Part of a small language model's weights.
Architecture: RMSNorm before each block, rotary positions, no biases in attention or MLP, untied embeddings.
Training: a variant of Adam for these matrices, 301M tokens, 6181 steps.
MLP neurons of a small language model. Each row is named by its layer, matrix (gate and up: input weights) and neuron, and shows model dimensions 64-255. Each number is 500 + 50 x the weight over its row's rms, rounded and kept within 0 to 999. Numbers have three digits each. A neuron's up and down rows have the sign that makes its largest values positive.
Before each neuron's rows, "fires in" lists the words (lower case) most often at its 100 highest values on Wikipedia text that the model never trained on.

fires in: "it", "there", "high", "location", "its"
L12.gate603:464513501577502556519553451505473544568498542448486481605446568520527467548498561570455551509537415526529547503469512438424433478501545384466548484597521555472530488503509462479476489594533536509556532502466540509452531571482465530508465460483469487509524529537496511410474405542570495483464515466442518576473430400495512449579455545529426505476492442492559501572508527558483545456509580552528541426461556502396536538514618504485523494578573505523427519394494439522503499516541541514540409547543547565483421534610571500474522560509566445421482541551571431453552582527426488508
L12.up603:488420471474522483542436509445454395449600509518547477439450611482526509561527369516539510499539502505431571586435366548460502422474547550415505507538478494496461460528534473491442567492459448519514521512426478529478525379454434428458478605580492448491540491602375484452556574539456498574463511552474455475452555516496527560489476433554498500479420542561571448552529545418533537541407460480540536496426563491488545479503561475459481500480539435504490520509497492512501521504495449563486509575474454624534521480565436425442632580491466480636521463527531405438450523497471527516

fires in: "german", "germany", "political", "country", "politician"
L2.gate137:566546499387501445456509542555509492515487474519541471458510532462412428620496550454491541535511496501532563440492427528498510436519505559500575513522511534452467543628473494416489450383383590549538469493540567422406586428554447505445479445464484424481623484538608530505448472511419507446574552462451484463533393538510508486490557536525499429486538546541534438522497542484476489471512590443455518516560465514473456581539490550555537426551587503526540488506532507568584580478516474496440446366551491549457474464509500595364425562513507439504595537385479456555473522541534520488
L2.up137:525468487367496443445514491556505486506430519606562491439485516421456462583542604510498573516543522483523532491484417506526519452542504542518556495527519566465435512519535490444469458466402559475545507510504581480446557412570450521474447445467493496478588480556604523513462473526430487468571589430486496479538482585487464463499550535532518438471573533550513392564485547478447465487514592449514473486535452551440437586583514585587485431622634500582504491515548479510600572474572516495502435404506565569488436479506494607379435586508500415562594531382506483538429536511518476475

fires in: "season", "show", "game", "day", "war"
L2.gate489:498481473592506499456516489443467478406503499443502554457542488546614528467495600365508547427547517499482590425533483478582409453532510488518418440532507415502513499504425543471585514541471508539538513436460535472464387498483501526559481490370427554591572628517449402475563529436515517559553539499482558524553491440465532481447448500591510489573433462551487501566510466429546475598479499541436564532476493579451518500449587552554475509426564476571582463470529463550445552512516471551487399477480510447532488464566474528475495491523449540534506503509509495479424589636449504526
L2.up489:483431425503490564445514415448513545471539452518589527475504516565541499481375600459501543488531517492497529417522548433482406498486511544494544545584510455473462459561469542503495539560473464574549505560480497503437466451432493520530513525459507476551522565509449447470576529466474547498552450411470511511563435442509465500478541552557626451625439452493525517576500458431523523556551463580455451601551492565457499503537485507511488535474604440514562493471551426479450488463524429609430426473591527477534542500618491555513550477480427494584504540506591420555484567614458409511

fires in: "score", "during", "water", "translated", "spent", "securing"
L4.gate253:441457459512430521413622400497505588455475606494481594468476503478612412519471499517518443526472551524495425401503484546626544557557573511524515457438548449433555561498535422509481486486513586492557539491536597507575628530530481505531523537490534530492563495545468461518540476454512521449534509506468513595530451473570455485529483519579457507421507457485503487552627498532459572500506546495490493500468499443511459498506454463477505526604501584426504474429500456477459496458435501454464445402402548370537472581570561524532599501458452584471455497431485467477461571455500548526
L4.up253:476604554515545513500536506447407521485427534408453472470369459467429530528513627513560502493565514496474492537499567519521483501498532516480579515460449473484492475413552394538474599504556541479463497499449523508529517588494477576512496525466573490553436429554510434462552568394452576481577461460548490524496494508562565567579476564515518535505570500542664491439569471492532522483503530514600537459407503428510479521352452603535562478500543573613443458526492544470502532478432426564542483461467527461408554534500505512537472523447442461482492498536495515454468514481475500457

fires in: "had", "and", "were", "was", "is"
L10.gate293:534468483446526469499506414494503539472505581541532589551505552431515548630498467519496488541535474511491502416497501570580574474567506564488477455481526420488531551485588450585456499497566533528541533494483463527479586514535452502487544540438455492391557515572513453414537491555561433397421611483519537628486431509500498480516564466527563497493519533508465416562430567451538394515452526442536480402418464505485541442520569538431507512547534444471490386389537425541471469503600588468499488506569524562466574525518581560434481525552438525509507490520527503477482551427494543442
L10.up293:558492517465484430425516466565498447458477507533512386510561460565576457469494464471477496495508441596432517457606494494425524463453493475480493503406528537536521475534490429452560489482584551499464460549488393567523445496462509596539517498430422523523524533524525536437400508531536518480444579591409516542464484445554534455399524562545551497504474521563575444568538447458480505439384445659506541545476541495481461508490481448522540526509466498510571550590495503489462471448486524510545529619515508565574518518410459499426535440486513503530424523588560478496583486411471520568

fires in: "years", "time", "year", "day", "week", "days"
L2.gate290:486457428549441524508555449505457499439493525473560578430614466531448416477478480409568519543509490471605527541518490500492433425495597587411519490453536508521461514549440514480591492507545620510596488455553436509481480585483473538504576456418469523480581602557474470499504451479462575509556468493531504478542476536393567567475549495555498502523470484533471475464494485513519565523490503511462480576471447553541489521485558513469429547407420523419547533435502461486508513600488539594610470534543469503516515549594552503518467514503500543569513510501534446591462591600548595475
L2.up290:477433480555446513551541437524449506392483510505573526406572470527444440475471460429588560543504458440549521518555489519466429442530553596456536497493512556531477525527445508483596521448523577501557452474587419487495403574451502488512525483431460481459531625549434486509541454465475550475562449506578514442531520503439558542469497513595502495553539484542476437435415520506518544551511470508447448584492434550544488568532554497500430529422427501455552539439517489498469481534488549562579475560565476500527519532638510510556441528500479557560497530490513440601480553605553573508

fires in: "season", "games", "war", "years", "time", "day"
L7.gate64:501539520465581452387483402503427482456530505603498603415563528514585383547522507570509466571472604540539505452473488484519516383532520510448497509481547506487476552519466472534569455548638526514537502488525499434567478465545558571473458495512425621472513548527549523434504481510541434462536583548400594574426475510507596442527516455497476441597526435522417509554519467519517572472527552509525559426473513449510475474543565476536568454514533466489502453411518437544471544490541475490496458466518478494442499559502533470586461478463489434469494506495453549471460560601510436456
L7.up64:463518485518461499551486450457508549511561442549550463488613503580584439421479459498593415517492476482579473502464442501462440455474563491550546399469400431447502504420389565441541603476480523468543457494439508474500518488381567499420526492507470500414612538563517557547477463409488384493547515528512451514507543461446450451453549618537455578490489429445534477515519533526499487446517440533482443548503559548581470505506444505502516497511450504526589545563452505586448500471485533467442499524528495508650460525597466467532571454446440556498461421459497539479463477450423422460

fires in: "women", "people", "two", "seven", "author", "avenue"
L2.gate190:490486462506479452479510548362532488454557414474408510475536444519588488434516485517528528467483511556481554492525518428563489478490516502543556529532508499460546456458630607535523532445528562527533437527442542449484474452532495483515501496526477496535489640445502457527533502505522419437444555500463507488491522523569491507373420519542564508583452463525534499524498451476550548479504519528433535523495490535553528508499471559517418557452482413430452377492563491499476614549393472426495456489536490564543520515555518625421482514454478411474481457536499525479477497570623547537
L2.up190:437526575481503537494506545520453491463413525505443575481514382476516424445538558501489373535612438472450429554470586434447491456384470539489450541489458603558562546527466529444484514418491490477511512531493613384517568470584483571514493536500582409524551520506487507511472536571554539539548431547544489539539454546519512466416495495506515489398505453455482425471537462475558422519504572428485514496480531456472570517491552508473480446548507530507436507586443468592455524432442451548536508465443501445562502545484438555480442473562394480524549464490503480381561483516435479397

fires in: "of"
L10.gate510:418445531528463427385523489452415541546510431571436499486537444578564524514502500440475488518497457513568519468477456553465528540494521493536496503456532525430534494446487445424543387527394555500478564514524438464520468484512426524545557517605578581496508515555543503497505514509559487534498433398439510474590487497550588446563529435479450553565525526479414510535508462436446563471436480569504544448618436596496462540459536502566490555568517524461519589377432500436456475511563524524429458502524510540505506482552593467489440551551549626474442593583551538522501529527532571512
L10.up510:383482490583553542402522536531477540448559537559476456394520420491526547495512531563459495485438473555471493532370450430517489511485505467475451520475608483460483483547530549414438556510516438484506506521441452416597472596484471431447572502569549491514486505449496546457522486584535543499439526496518445447592553483420485425468496489567492536518464463591563594532388487486523450544395558527497571499407413479550488427623593534457473603507429569483498500457420503476492516575537494472496504547435532531497455525428407522507511452476480495437478470623605484516458456552511441437

fires in: "it", "its", "that"
L10.gate185:481463431505448561484547521469520453446558544485473445569405485483553487530429359540554527539530428545512438482503434509513458546507568427477490546582584432605506547545510533456540409553501515517564544473429481547469512523562412526465526411476544601459513565578574565529482578524522486545435452517429470566505518448550618443540492519479571553476520411441452530620489474451424514516443528479560502506479439442491533545362528541443535486559498447502471539467541415455468564420422560463538516626467505541489501424557522422431545551526444489497531462474503462374526536433439394430
L10.up185:634462486485407531424469573467497499357539520600506494496523489526505558472515489364592492423486386411512628528498493531506448505492516529445495567604522447546515412488497562375541543523421491506519529491457516445442486478463581466391394553429470555517565493533436431394427526523545483559484498507480563486482474458480450497492437433578503498498428473545546466479499487457489512482463517425408486432502466442577505569501603473501436445531488495515401496406498495550480545513362526428492497546468501454507529496472509527503531467470455468512448518495488465507543480508495433510

fires in: "women", "people", "them", "themselves"
L2.gate629:412526511546580512459544516429548492515493491497437619430587443486518486547514617398558533489518485545556546612495521532554494470419452520462530583468545512498511437450603541350540492422549484506522517471453462479458564627474477465477504541444500494515506479521450515608504547526478527457497449525479472518633473526461505469419551486488464418533538456510490539505436510508510461444469513527407473438486537508376486458555559476552518512535465468505444452460436500518521473465445611532540460504488512568527492519516506467505428542457452454521515562499507525488406556514594574560
L2.up629:413547496464541553521475602400531547592508434590388597516447513491423447487546620492423565501471500530495463428473546496540535429514347541485512515482520535479543398506504535501526548551560483514545471464428622545523505435409511453573555557451536518553484497464533525489501457618515520434453450465565518612531473540488539544479486494507458531523468536552458442520533489483495447494486408500504483471501498490456607504500602503410484515518465560511426424399491446525560453538470436494532478517473436444555500564479497409534520488432471524499464494535484503435483501572530404533

fires in: "museum", "political", "historic", "purchased", "church", "politician"
L2.gate215:481426487487578578513529512504456481497507447481439493427441630531467460473515500608460429518573474515562466581413520470476543538419507544472504556527479521485501494547527582464453379456516517520508500602543458576447521487455512442448537447506446416529460503569560611466504511452495474467416471385476453513529504481564512603476624454498489504513497494503478441481543508417538515446422400612460397508453450567442506538538480480474509411417611552590436473510497511536405458487492514514510453588456477507503455459524505509450478507493426472508570500437529317499460525513596471484
L2.up215:491535463474440518481471422521476381507483539525479516480532532581483479512450606557471511510485474393531450554510499570502496455497595519447551475483555604520535518552506429503483490477472486545526412549369621500554539471470481476448556562467528572424491483636572438430463552522504534528517456447421492474397459490472431570540551567537487525514515537484505441511556543425524425475506537437462472563593505483493505502503458500568455336550473533512530513578433496516538493506496487544585504549616464456569489514493499466555534458584542455408511552378536435467513493537532588477

fires in: "had", "and", "have", "yet"
L11.gate675:510571480484447463466508501528416564522563401433454594473461518480469501478539504539557550514515470553498457471519472447466522500522514473462485488540554502565419657491488468567610480472438555486491493439472507494549458517497525526503567396411504566443470545556512451477497606527518432446427470563520551610505434504524605521462529508585576471387511558515438460547546418460580431536427432550415439489548552520399467456535459540458525460444498447450592418358527481487495485458507472431396472602472440519545512516492541489454455559581460473482551548560454487455481485433459490469
L11.up675:545390493504595486483473415461496577534498443513503474515665489487526485568447481587570461568472397526477503416441502563512478492491553501403568483481436599433551492462531516472558429527500547412523464497463493482547492477505485512499534479440434518520470456444520520525380505494578530522537475495466527528480450431472602499532554450518479591543472518525559430493571516517470454481467518545471525461565492477440514513461611542501496525498505582456486476501586476401426509474582513541530537505407493426483502507616495578471500543558539459516539528617493562430491537549599527436

fires in: "score", "history", "science", "career", "during", "half"
L4.gate190:506483434589445514411530496480610502443471481498439532443490512447542459476498448473462415530420548596562527487474418495532515600475533515545481500379529494457498558417481492569504448485448509545543577447558466529527481537513498505480528518471480502436547502606507541421545493491463416429498499514476475552574432496576510476568596461516571448433431507550559467498633488444574532498534583487557429508446499477437462484481524508488501492530555509472540554452473468432542553546481492487449508493388581437507456569468551407499575539564522446479498566403388456525520518448575569513
L4.up190:485549506555535466566535396488520428463543405530426525393453562601527598501450511433570535460475499532536494601487482557580468606571599491562538501437422448560546528397484487553506571496511468530420481483547464499546474500459507526539509569538522516430429450510584466447597528550449408501508578533562592461534502481546562494589485552478461469479541565423478509459518463489513469454490461553555426484483526467492437482488410504492527591464518617434542495549505492502609505542404470426485576507544546467436512406555462451383477461422517381397496456420439464420445497386520448534

fires in: "was", "is"
L9.gate362:441469484463483471569616505512558502524515465517541567543451450541483427439482578569534378519507448467474495553508509529478462476491459533505472485385521446455461568504484530425451438441418609542592581568497585510568488532557509463477531437594590492425572539520439547538462520548484508538473531535504499575528467504555520369519513537520543489477611552532467476583563524360504475486490491465557441492509529597471493450495467460464566466526526458445574454486475438542472472479617508547488437556494432482460503585466593486484458503557513557481524452474462547492503592537470522515
L9.up362:557521483458493419441483487517464467562590554474466424455620532525467515531508504491539592467423578520502565488548495485468492522496502479450487460505465419547538552509482479406603409524417578522528448524453520461542526421488520538573540547515512447510500520649502488403597480442498485522569567480427580543521510496456570483514401486534469530495494528548466502400522465578519478532553481549424469520500480417430372419580547573552449580451514507428569478585444496544469391506519503399457506467495509489510506381524473487502531431524507486519534535427447534436502498480555578560